{"d_model": 192, "n_head": 3, "head_dim": 96, "d_mlp": 960, "qk_norm": true, "attn_scale": 0.102, "init_std_up": 0.0358, "seq_len": 512}
MLP neurons of a small language model. Each row is named by its layer, matrix (down: output weights) and neuron, and shows model dimensions 128-191. Each number is 128 + 24 x the weight over its row's rms, rounded and kept within 0 to 255.
After each neuron's rows, "fires before" lists the tokens most often just after its 100 highest values on Wikipedia text that the model never trained on.

L12.down794 [118 169  77 126 137 119 142 148 134 112 137 142 134 133  94 133 170 165 149 168 181 137 103 109 113  96 153  98 149 157  95 116 132 128 108 125 129 128 126 173 109 116 166  94 146 138 151 137 119 136 162 139 106 156 199 115 113 116  98 115 132 159 156 119]
fires before: " ", "p", ",", " the"

L12.down623 [162 136 134 109 137 124 143  81 155 166 103 115 159  96  88 101 156 146  99 133  90 125 116  97 112  83 127 125 152  81 114  99 145 157 130 102 122 122 144 134 138 168 184 132 118 159  90 155 115 136 112 114  95 142 106 133 114  98 118 153 109 122 143 138]
fires before: " by", " to", " in", " into", " as", " with"

L11.down1 [109 116 173 114  68 159 118 115 134 132 137 119 119 121 141 126 115  98 119  69 108  96 113 163 121 149 127 141 127 119 177  98 117  84 101 122 168 126 111 122  94  93 116 126 113 178  95  62 189 142 140 157 109 158 104 132 124 136 139 143 130 144 109 167]
fires before: "ing", "ed", "ated"

L5.down273 [ 72 153 119 174 116 159  85  99  95 163 115 138 128 123 117 138 134 154 125 152 105  88 139 170 144  89 149 150 127 111 145 149 132 142 137 137 124 154 165 117 120 111 121 118 159 134 123 125  93 163 139 122 157 114 142 147 114 125 149  85  97 127 118 181]
fires before: " ", " I", " M", " L", " \""

L6.down479 [ 84 116 132  96 145 160 105  63 151 109 159 129 120 153 150 133 145 107 112 119 113 143 133 114 119 123 111 128 135 134 142  88 177 139 139 126 169 109 130 121  89 121  74 133  93 124 135 131 136 135 144 110  95 160 161 135 113  79 113 127 158 120 131 151]
fires before: " States", " York", " Kingdom", " ass", " p", " Z"

L3.down896 [119 102 108 134 136 148  90 126  94 170 169 107 134 112 107 136 119 117 141  98 169 139 142 150 138  98 144 185 143 121 155 125 133 103 106 135 131 168 145 139  76 104 147  81  87 174 122 140 133 123 126 120 168 132  93 137 137 105 139 115 119 112 157 144]
fires before: "===", "==", "|", " ", "=", "P"

L12.down770 [118 125 122 138 155  97  91  92 164 154 163 120 147 128 164  71 153 115 162 139 133 121 171 118 159 111  70 128 139 109 108  84 134 173 162 134 137 113  95 165 126 116 150 133 127 173 160 142 134 142 112 111 154 125 127 140 108 167 134 142 147 113 147  97]
fires before: "s", "es", "ed", "ues"

L11.down345 [136  92 152 149 108 124 138 151 153  97 141 131 136 156  93 102 152 138 111 141  60 125 118 141 171 155 115 155 158 109 149 113 121  90 129 120 134  98 141  92 137 170  86 131 157  77 139 165 123 100 153 157 115 138  94 123 141  96 149 145 141 118 103 116]
fires before: " "

L4.down558 [ 75 112  81 145  91 150  89  99 133 177 148 111 144 161 139 136 133 131 133 122  87 144 137 120 113 148 112 124  99 154  96 124 146 196 114 110 105 132 149  92 129 120 145 189 120 139  96 133 100 127 192  66 144 166 144 103 159 136 122 127 148  99  93 146]
fires before: " ", " |", " on", "te", " to", ":"

L10.down876 [ 97  97 140 160 144 111 125  94 170 147 127 112 132  29 163  93 145 142 108  59 118 133 144 156 125 114 132 134 148 102 143 134 127  99 180 103 147 139  85 124 122 121 163 113 150 154 147 140 131 105 135 120 125  87 104 115 107 141 114 131  96 160 172 124]
fires before: " to", "ed", "ent", " with", "ing", "ation"

L4.down321 [182 121 129 142 104  70 134 112 147 149  99 172 141  85 146 136 140  94 127 149  94 169 121 145 151 117 143 145 101 126  84 138 158 145 134 136 119 191 154 114 123 109 128 117 132 124 131 136 104  82 148 115  94 101 104 152 131 133 156 135 170 131 131 173]
fires before: "0", "ial", "er", "b", "ely", "es"

L11.down200 [ 70 118 117 136 110  84 130 180  52 171 130 105 123 120 132 160 113 203 111 140 134  92 111 106 104 145 114 131 106 100 109  97 134 151 119 115 160 129 138 108 105 151 134 128 104 101 125 159 114 131 143 123 135 124 139 138 122  96  96 164 114 127 102 127]
fires before: " "

L12.down340 [149 121 106 143 146 134 124 109 161  72 124 160 105 127  97 157  92 120 150 112  82 137  98  96 162 144  76 154 113 125 113 134  97 127 170 121 198 143 146 186 131 135 114  97 132 116 140 119 121 115  98 143  81 113  93 151 141 109 119 148 163 126  97 179]
fires before: " |", ")\n", ";", ")", " by", "–"

L12.down902 [128 148 155 121 154 123 157 109   3 125 108 114 125  90 160  93  86 129 132 124 117 136 138 108  99 122 191 120 129 137 113 111 108 161 130  99 123 117  93 109 164 135 121 119 134 126 123 123 109  95 116 100 165 144 128 126 148 166 156 162  62 122 109 150]
fires before: "6", "4", "1", "5", "2", "3"

L3.down210 [120 136 150 139 127 152 152 120 127 103 123 152 157 107 128 124 141 109 127 130 123 106 142  95 135 130  99  97 151 172 151 104 133 112 158 151 157 148 131 145 163 154 130 146 144 141 135  97 141 139 161 138  71 133  95 148 169 105 109 134 141 139 153 106]
fires before: "ents", "y", "io", "ies", "ent", "ition"

L10.down33 [103 136 171 113 111 146 157  71 160 115  98 164 109  78 120 115 126  98 139 154 108 117  69 126 127 144 120 126 166 152 162 103 104 125 141 120 168 119 181 144  85 118 113 168  98 143 170  87 129 120 140 123 131 114 110 133  87 128 125 105 120 130 140 120]
fires before: "ed", "ing", "s", " the", " to"

L3.down541 [184 142 138 139 142 165 148 151 151 147 151 140 134 154 143 138 108  95 148  96 153 120 104 126 109 108 139 142 158 135 148 134 153 112 134  94 143 118 117 146 121 115 121  64  96 143 147 166 124 116 107 108 168  78  83 102 130 141 125 153 148 142 109 105]
fires before: "==", "===", "|", "A", "The"

L12.down363 [ 64 129 114 176 139 166 148 135 139 134 109 132 127 119 175 109 127 137 113 158   0 145 103 146 154 128 149 122 147 127 147 141 117 119 128 127  78 109 143 117 148 118 112  94 155 116 133 139 137 122 130 110 136 169  98 116 115 123 128 122 129 122 100 117]
fires before: " ", " n", " al"

L10.down429 [131 171 113 146 128 125 172 113 153 122 153 188 151 165 138 140 176 187 121 123 104 128 116 154 114 135  95 116 122 150 133 157 111 121  93  87 181 112 134 134  91 126 121 144 162 155 113  91 151 121 150 137 114 107 111 142 144 147 116  85 129 182 131 117]
fires before: "ing", "ed", "s", "al", "er"

L11.down127 [154 126 139 111 137 103 145  81 159 105 162 115 124 130 117 163 112 145 173 151 118 109 160 137 145 127 120 148 146 118 137  99 143 126  98 144 133  94 117 118 163  87 105 147  89 133  94 141 135 133 139 115 149 117 107 117  79 133  93 100 143 116 133 114]
fires before: "ed", "s", "ing", "ated", " the"

L12.down482 [127 128 109 120  98 137 167  97  49 132 125 132 111  96 121 112  98  90 126 126  80  98 128 124 127 178  79 177 115 147 128 154 138 147  87  97 143 158 105 102 165  78 196 126 129 165 120  90 151 158 158 116 142 127 113 136 118 175 128 137 104 125 121 130]
fires before: " ", "-", "-f", "ences", "res"

L12.down868 [117 108 112 149 123 151 120 164  72 116 135 128 147 155 120 132  99 163 186 142 104 104 148 149 172  91 157 137 138  96 141 106 158 167 119 134 136 122 158 132 164 125 126 112 176 104 115 119 127  66 137 127 132 148 125 107 155 123  90 110 169 147  92 138]
fires before: "0", "3", "4", "1", "5"

L8.down538 [120  99 137 139 125 138 104 136 167 121 110 118 125  47 140 100 153 121 119 148 127 142 126 128 118 123 158 156 134 110 106 117 169 131 116 149 108 121  97 123 147  88 107  68 127 152 138 178  98 112 152  99 109 126 159 129 149 121 100  93 111 115 156 148]
fires before: ",", " |", " "

L3.down491 [126 160 121 117 117 118 125 163 140 153 151 104 124 140 155 131  69 146 133  92 138 121 143 120 114  59 144 116  96  87 110 122 114 116 136 146 111 134 174 132 112 169 103 102  96 149 130 144 130 104 150 108 137 135 132 138 118 126 147  54 188 151 136 138]
fires before: "==", "===", "In", "The", " ", "He"

L12.down120 [132 121 117 133 139 100 106 157 112 100 133 104 130 158 151 153 153 144 129 124 102 136  94 147 124 130  93 114 151 128 115  99 117 149 103 115 110 173 136 151  97 113 122  90 114 130 152 116 161 121 189 115 134 150 139 152 104  88  92 134  69  92 173  97]
fires before: " ", " July", " May", " September", " March"

L6.down527 [109 134 118 114 144 119 100 119 109 167 121 116 145 143 107  78 137 143 141 129 128 102  94 150 137 168 130 195  76 157 144 157 185 138 130 133 162  90 133 153  85 124 122 114 126 143 115 158 145 127 130 139 100 121 133  96  71 146 118 123  76  86 176 110]
fires before: " ", ","

L8.down642 [185 143 131 170 106 128 132 179 106 111 126 129 168 150 136 134 124 129  99  85 217 151 170 164 100 105 116 119 159 108 113 115 145 106 121 146  98 146 117 151 120 130 153 117 117 132 123 136 110  99  69 109 161 115 149 122 148 152 100 146 137 121 127 108]
fires before: ",", ".", ".\n\n", " as"

L10.down859 [ 89 137  91 150 114 149 141  91 146 103 119 126 105 103 162 141 130  99 129 132 145 125 146 123 123 108 142 154 143 129 122  96 173 109 109 166 148 178 120  93 104 160 142 109 139  77 131 125 110 147 156 103  67  91 125 135 154 123 151 164 103 184 112 138]
fires before: ":", " of", "==\n", " ", "\n", " |"

L4.down344 [157 131 112 169  99 117 156  86 134 120 188 112 116 106 127 118 148 117 176 147 149 123 188 108 121 150 186 111 126 130 116  90  83  94 121 142 142 178 138 143 153 113 161 114 110 148 107  97  86 116 155 125 147 137 117 135 132 137 127 131  43 136 121 124]
fires before: " |", "==\n", "}", "==\n\n", ")\n", "\n"

L4.down252 [150 121 156  86 135 147  99 118  93 146 153 113 137 110 129 144  78 111 147 118 153 104 154  99 129 142 126 148 124 172  81 145 161 157 112 162 119 135 140 165 141 135 110 142 171 111 161 103 136 137 165 110  81 166 144 119 142 137  94  75 177 122  99 176]
fires before: " ", "ed", " on", " in", "ot", ":"

L12.down229 [141  95 125 105 119 130 126 156  62  95 114 202  69 139 121 148 105 128 133 119  62 165 102 145 136 164 114 145  99 158  86 134  98  91 164 153 148 132 107 117  85 145  98 177 146 147 100 129 153 163 137 124 116 144 128 127 101  98 157 108 118 123 146 105]
fires before: " |", " |\n", "1", "4"

L3.down76 [ 86 165 110 157 147 147 125 134 105 142 156 122 127  97 138 144  80 132 137 118 122 132 109  79 133 145  96  91 127 114  82 128 107 133 118 127 137 124 131 145 169 176 153 130 125 146 117 143 167 156  94 114 174 153 126 114 116 110 133 150 113 141 130 159]
fires before: "ceed", "ed", "es", "od", "ib"

L12.down606 [148 116 126 104 102 187 132 109 128 134 152 146 146 116 152 138 146  96  93 103  70  95 120 130 109  82 105 147 129 175 151 105 107 141 100 170 153 110 140 126 167 153 124 134 155 161 114 153 112 148 128 175 128 117 101 171 137 187 139 167 149 110 119 171]
fires before: "ed", "ated"

L8.down305 [102 122 111 118 151 164 132  87 119 138 131 121 143 107  92 118 141  85 162 138 171 140 165  92 172 125 110 134 140 147 102 132  79 127 119 135 131 172 120 140 133  97 110 132 127 147 118 149 149 160  80 143 121  98 107 102 143 146 129  93 136 146 119 107]
fires before: ",", "i", " |", "en"

L12.down817 [175  72 131 147 160 141 134 147  93 155 122 107 122 128 123 160 103  97 149 143  85 104 142 123 167  88 143 137 115 148  98 147 110 125 143 122 165 115 106 127 111  96 133 107 110 130  73 135 165 125 133 118 120 128 125 116 144  90 118 167 125 148 130 128]
fires before: "-", "T", "D", "|", "G"

L5.down730 [138 123 167 134 113 167 143 131 182 153 146 163 111 165 142 171 134  95 122 118 146 119 101 149 136 105 142 118 122 142 135 124 129 146  78 157 125 161 105 136  69  94 133  96 130 131 129 136  85 152 169  99 146 153 135 109 106 122 135 150 107 111 158 146]
fires before: "==", "===", "The", "In", "A", "He"

L12.down836 [155 132 130 100 137 106 125 122  94 146  77 113 115 136 141 124 111 131 140 140 229 101 134 154 120 149  96 123 153 131 137 128  99 137 140 148 178 130 114 152 104 130 144  94 119  93 129 117 134 140 106 158 112 108 138 105 158 137 115 130 130 102 117 134]
fires before: ",", "ed", " "

L8.down230 [131 151  73 139 146 113 142 100 137 123 138 112 106 142 159 143 119  95 122 153 117 131 168 120  54 163 171  92  89 134 129 112 105 171 108 120 129 121 120  86 176 148 148 114  95 153 155 123 151  84 162 132 137 122 137 117 131 137 115 142 148 136 120 123]
fires before: ",", " the", " he", " S", "s"

L11.down309 [132 135 165 121 146 104 181 118 153 139 111 118 106 100 120 127 144 159 134 154  98 115 145 110 153 162 183 104 132 151  93  89 127 109  98 126 132 102 100 119 136 140 135 111 122 132 115 104 100 137 100 161 133 144 172 137 117 139 154 108 150  91 154 102]
fires before: "s", "es", "ies", "ers", "ing"

L5.down288 [100 129 145  92 124 125 145 146 102 162 134 157 112 142 106 121 139  96 147  90 103 110 152 133 134  84 160 113 133  99 127 159 119 126  75 135 114 148 123 135 124 104 114  96 108 179 126 177 115 120 142 134 174 141 129 102 138 164 121 126 105 130 122 107]
fires before: "==", "===", "In", "A", "="

L12.down399 [115  72  77 114 146 171 151 134 132 159 125 138 124 195 109 130 165 134 133 127 116 127  68 144 110 149 148 144 132 116 145  85 140 144 121 132  97 157 132 134 155 134 114 150 105 128 123 117 160 103 139 115 128 119 107 124 133  97 150 113 159 154 117 105]
fires before: "2", "3", "0", "1", "q", "i"

L4.down395 [ 89 141 133 147 136 162 106 113 111 108 152 157 160  88 103 117 166 159 139 153  97 126 121 139  94 131  96 134 145 157 156 133 129  95 184 151 180 130 164 121 117 122 133 130 127 150 140 154 111 101 104 136 111  76 126 123 144 154 105 123 201 172 114 101]
fires before: "ted", "ment", "ed", "ious", "un", "s"

L12.down484 [135 166 129 146 123 138 130 120  67 120  97 160 107 143 145 102 149 124 148 116  55 112 139 112  89 140  91 146 125 109 115 128 119 129 134 156 152 114 144 133 138 127 134  99 119 196 137 104 111 105 138 133  86 139 121 137 122 113 140 145  98 140  94 152]
fires before: "6", "9", "5", "0", "3", "4"

L11.down279 [140 107 123  97 165 106 135 169 145  92 136 134 119 113 141 150 160 109  86 176 170 118 123 125 123 178 136 126  87 181 167 128 146 122 115  98 144  80 123 104 145 119 122  97 134 131 116 107 129 128 154  80 129 129 139  85 128 142  72 102 137 124 144  94]
fires before: "ed", "ing", "ment"

L10.down261 [ 74  96 121 168 114 108 155 141 139 161 141 145 104 149  96 140 152 155 133  98  95 137 167 156 112 120 142 143 163 151 161 130 130 129  98 145 118 120 133  97 129  87 134 158 120 117 165  85 111  98 146 131 156  96 111 123 131 158 149  85 135 187 138  97]
fires before: " to", " of"

L12.down147 [136 137  90 156  68 116 131 116 186 120 174 107 161 129 121 125 122 154  78  97 111  69 110 177  91 117 122 107 102 159 112 101 114 148 136 153 155 143 183 115 132 157 134 109 154 133 130 148 130 149 136 113 159 142 123 144 137 143 110 114 153 134 135  95]
fires before: "ed", "ated", "en", "aced", "ted"

L12.down271 [142 158  86 150 117 138 103  92  66 130 120 182 130 109 170 136 133 124 131  98 156  83 153 101 101 130 152 107 133 149 134 153 131 109 135 145 127 112 131  81 146 129 110 150 163 149 142 117 152 138 143 140 126 129 130 143  93 114 101 191 105 107 140 107]
fires before: "it", "ition", "ent", "its", "ible", "ited"

L10.down687 [111 156 129 131 135 131 117 100 136 162 131  74 125 154 128 151 118 141 156 119 138 153 143 110  71 115 105 115 129 113 150  98 138 124 150 144  95 126 136 134 148 145 151 121 130 147 119 108 135 116 113 108 133 108 116 142 113 148 145  76 125 113 183 119]
fires before: "ce", "c", "ces", "p", "ially", "mer"

L5.down71 [146 106 131 115 144 166 158 165 107 143 146 174 115 113  92 143 171 117 155 158 106 111 193 159 136 103 136 141 159 142 117 163 136 126 143 148 114 167 147 109 177 130  94 133 126 143 125 133 171 128 108 137 128 145 110 145  95 128 127 101 104 106 128 111]
fires before: " |", "–", ",", "st", "-"

L11.down559 [ 89 108 152 114 115 174 126 126 144  96 115 155 144  99 122 123 132 146 155 118 171 160 128 122 116 127  99 121 133 114 117 115  98 138 140 140  95 130 105 107 109 143 118 139 135 133 103  84 105 114 121 135 113 108 105 141 108 109  95 141 101 112 144 154]
fires before: ".", ".,", ".\n"

L4.down909 [136 122 131 143 156 119 111 133 147 141 158 120 105 126 116 152 104 105 132 131 161 114 116 145 124 109  98 108 149 117 100  95  98 124 144 132 150 101 140 148 114 149 186 111  67 129 123 123 119 149  80 143 151 133 132  90 116 135 139 128 135 146 109 121]
fires before: "==", "===", "A", "In", "The", "He"

L8.down456 [117 140 158 116  77 141 145  76 185 144  97 183 143  96 144 162 105 138 131 140 113 101 136 142 113 148 123 188 131 106 114 103 108 167 105  98 132 110 164 122 122 143 147 105 122 160 137  73 111 124 128 140 144  77 133 127 130 132 131 156 112 121 147 161]
fires before: "ed", "e", "ment", "ing", "ial", "es"

L12.down848 [129 134 164  90 100 118 122 108  82 176 135 109  80 128 168 117 134 152 154 108  53 144 115 121 136 137 146 165 136  81 136 133  76 111 111 138 172 107 116 131 141 137 119 168 154 105 146 144 108 114 126 121 115  75 144 144 138 108 122 162  92 158 151  86]
fires before: "ia", "a", "us", "an", "ens", "es"

L11.down585 [165 118 118 124 133 168 149 107 156 133 147 133 133 105 145 115 136 136 133 130  80 133 120 130 138  97 151 138 120 155 137 119 160 106 121 168 122 146 130 126 127 100 163 115 144 147 114 127 150  94 118 124 108 129 198 113 129 154  94  98 149 141 127 137]
fires before: "ed", " the", " a", "s", " to", " him"

L10.down618 [130 132 174 104 129 175 128 145 159  74 155 156 101 138 116 109 162 129 145 126 114 141 151 113 160 117 123 129  99 106 199 125  97 145 151 140 188 134 153 103 158 103 124 130 173 170 123 120 117 161 106 143 127 131 147 123 135  92 158  98 125  82 113  68]
fires before: ",", ".", ".\n\n", "\n\n", "\n"

L11.down508 [140 136 109 129 139 130 140  96 103 119 126 113 104 156 121 102 109 108 121 115 123 154  81 126 126 144  54 127 123 162 138 117 120 145 142 148 119 157 145 149 173 151 168 139 139 116 126 162 135 125  63 163 131 136 148 115 113 127  92 125  98 112 166 152]
fires before: "ed", "s", "ing"

L12.down463 [154  86 149 129 152 133 152 150 145 123 153 140 172 112 116 113 108 145 119 107 112 113 108 120 136 127 122 141 139 156 142 119 163 140 167 105 149 115 132 156 103 130 130 125 146 104 112 141 142 124 129 142 109 130 132 160 121 179 108 117 141 139 141 154]
fires before: "ed", "ing", "ant"

L12.down629 [124 133 134 135  69 131 119 158 137  59 162 139 180 106 116 101  91  89 130 123  83 140 121 130 154 124 128 172 153 108 122 126 157 132 166 106 146 171 131 131 100 124 102 154 172 117 110 154 143 161 127 131 117 125 150 179  94 124  99 154 125 109 133 120]
fires before: "p", "ve", "ot", "ove", "ent"

L12.down48 [178  70 131 139  91 171 132  80 144  97 139 120 132  81 130 137 128 161 163 121  70 142  93 127  81 136 141 129 152 120 124 144 150 153  84 159 142 116 144 143 124 118 149 135 135 150 128 116 155 148 167 131 102 132 135 152 125 134 107 132 140 127 164 144]
fires before: "ed", "ing", "es", "ement", "e", "ment"

L6.down902 [122 111 150 129 146 121  91 118 144 120 121 111 130  96 151 138 151 126 123 129 147 142  82 121 113 137 112 155 113 122 128 116 120 130  93 113  93 152 126  74  81  87 140 125 147 163 143 133  99 140 118 181 125 119 139 159 107 122 112 125 157 100 119 144]
fires before: " ", ","

L4.down597 [167 110 166  87 163 156 171  81  94 142 162 149 116 100 142 159 129 122 142 129 102 145 100 152 108 148 133  95 118 126 141 146 102 116  98  93 139 110 107 145 130 122 127 159 127 152 115 155 133 110  67 135 135 149 135 111 108 165 102 107 122 166 101 111]
fires before: " ", "a", "p"

L8.down83 [141 126 134 130 134 142 119 143 205 132 124 158 142 146 108 122 131 153 155 144 186 123 159 153  99 159 110 118 119 120 143 101 184 109 128 132 131 121  87 154 113 124 122 127 146 138 164  58  99 125 155 114 129 114 102 140 145 120  98  95 103 127 157 165]
fires before: " |", ".", " (", ")\n", " /", ","

L12.down490 [154 118  79 106 140 151  97 131 108  90  89 164  70 144 113 157 109 106 161 142 104 145 161 153 101 116 169 126  92 128 111 135 130 138  94  97 167 139 110 112 160 137 144 128 151 110 137 142 161 125 123 149 158 150 139  98 112 102 171  97 133 130  95 148]
fires before: ","

L10.down189 [ 54 115 152 168 140 137 128 130 125 134 123 133 152 139 154 129 144 142 149 146   0 151 124 137 145 123 156 132 142 129 142 142 159 123 158  94  58 117 124 105 139 102  96 119 150 113 146 133  97 136 153 116 124 158  86 146 133 137 122 121 119 151 116 126]
fires before: " ", " n", " S", " C", " M"

L5.down758 [ 88 114 153 106 185  87 117 127 161 163 140 114 102 151 107 162 103 123 113 129 130 121 130 109 149 125 153  88 167 139 167 100  96 124 113 166 151 137 119 120 141 162 113 158 137  91 100 147 127 137 158 137 138 131 169 116 126 131 119 180 143 121 157 130]
fires before: "ad", "ade", "ack", "ound", "ain", "ase"

L11.down436 [140 165 123 102  98 167 131 184 161 160  85 132 135 130 133  67 134 130 172  87 101 156 107 158 113 124 139 116 125  94 130 127 109 133 132 119 178 108 158 115 127 174 144 151 143 135 149 143 129  98  93 128 102 123 163  98 152 138  96  91 135 154 122 145]
fires before: ",", " in", "s", ".", " to"

L12.down460 [127 116 162 153  97 148 143 147  92 122 117 104 110 164 130 125 149  83 124 118 119 155 134 113 143  86 160 149 110 119  99 147 122 142 158  98 124 157 141 115 148 109 133 142 133 102 123 107 142 118 117 116 155 163 138 126 109 101 118 131 110 114 118 167]
fires before: "|", "L", "D", "H"

L4.down49 [112 110 171 153 141 129 127 144 131 176 108 113  91 104 119 133 107 102 111 128  78 168  97 128 141 142 139 135 118 132 160 137 132 162  79 136 159 124 142  95 144 162 115 152 134 139  96 156 115 135 111 124 118 122 159 113 111 111 118 132 126 127 110 178]
fires before: " ", "y", "ents", "ission", "ent", "ab"

L8.down782 [132 124 148 126 133 124  90 141 110  85  97 122  89 157 134 157 151 117  85 129 137 159 169 135  93  89 131 156 102  92 155 163 143 125 132 124 144 155 117 137 130  97 128 133 165 132 111 137 105 129 135 168 144 117 147 163 109 133 154 147 100 145 127 100]
fires before: ",", ".", "\n", " and", " at", ".\n\n"

L4.down636 [ 89 114 171 129 137 171 106 114 136 162 134 126 124 116  93  99 158 107 167  91 130 106 133 146 113  86 167 132 165 135 118 129 106 118 153 179 122 144 105 141 113  82 108  89 137 146 136 138  99 148 113  85 109 148 119 135 103 145 164 125 113 117 151 138]
fires before: "==", "===", "The", "A", "In", "F"

L8.down675 [117 108 148 139 101 145 128  57 117 138 110 184 149 174 135 127 144 120 122 121  81  72 154 156 103 131 142 132  88 143 111 122 128 131  83 158 142 144 115 140 153 134 105 129 146 154 124 137 151 180 147 122 136 124 148 119 154 175 103 104 124 126 136 167]
fires before: " |", ":", "–", "em", "am", ")"

L8.down370 [133 114 118 135 160 183 150 129 143 111 120 132 154 140 118 107 159 101 131 114  80 121 109 164 198 147 126 147 127 102  81 143 137 136 129 120 131 130 153 113  93 136  97  94 151 152 134 102 120 117 124 132 138 112 146 150 133 108 149 106 135 125 101 109]
fires before: ".\n\n", ",", "."

L11.down737 [160 102  93 144 154 122 142 123 136  76 111 110 137 145 123 148  72 173 166 116 114 127 132 135 178 114 106 133  93 141 118 162  84 133 176 103 148 146 145 135 146 115 165 142 184 140 113 119 147 129  76 190 123 138  99 135 133 108 118 134 188 122 119 130]
fires before: " ", ",", "f", ".\n\n", ".", " in"

L11.down949 [ 84 131 133 151 125  93 140 103 143 144 143 112 153 123  88 154 115 107 146 100  81 135 129 121 133 113 183 129 107 126 126 106 103 101 153 118 153 162 141 125 116 155 140 168 118 154 110  96 135 148 149 138 144 140 108 152 144 114 153  88 135 138 149 151]
fires before: " to", " on", "duc", ",", "ed"

L12.down904 [125 159 115 155 121 154 108 122 154 109 126 152 105 144 132 127 140 140 137 107 166 165 148 140  89  92 122 152 191 157  73 116 153 149 140 147  87 101 121 149 147 129  97 153 154 124 104 103 120 147 103  97 145 146 145 101 138  86 111 135 139 162 154 134]
fires before: ".", ":", "\"", "|", "'"

L4.down465 [142 105 146 128 130 117 118 143 157 116 112 148 123 164 138 125  91 117 163  98 110 132 169 143 141  85 117 125 188  98 155 127 136 108  86 161 137 104 136 158 118 153 132  96 123 112 133 167 104  97 116 124 131 116 111  77  90 133 153 124 164 158 103 158]
fires before: "==", "===", "The", "In", "He", "A"

L12.down723 [121 147 139 138  75 139 133  92 129 133 156 171 145 151  96 141 123  96 137 149  88 106 107  74 138  46  99  92 107 114 144 159 154 118 159 151 119 161 130 138 122 107  90 166 124 135 159  81 142 164 136 152 159 137 139 164 155 151  86 117 137 164 126 153]
fires before: "ted", "ated", "ing", "ate", "ed"

L8.down488 [117  85 132 120 124 149 110 121 173 143 119 100 105 146 151 149  90 129 153 133 126 122 110 116 153 109 151 106 150 122 147  99 149  99 168 121 119 172 134 115 121 109 158 139 154 111 164 101 129 146 176  82 104 155  88 169 140 137 155  98 170 138 109 122]
fires before: " "

L8.down349 [101 116 100 105 147 102 139  49 156 110  79 118 136 129 120 101 128 126 168 124  93 109 130 142 152 161 136 106 121 127 123 155 120 142 115 135 142 140 146 131 126 129 151 127 123 152 143 106 117 119 113 142 125 113 124 112 133 113 126 115 117  94 135 103]
fires before: "19", "oman", "18", "st"

L3.down33 [115 133 117 160 134 137 156  93 139 107 166 136 155  96 109 152 128 134 111 155 122 102 109  97 120  88 107 161 152 125 149 111  99 161 117 142 133 116 150 143  91 166 176 147 130 119 173 135 129 158 107 111 166  67 119 129 107 121 111 111 162 134 120 126]
fires before: "e", "ice", "or", "ed", "ation", "ot"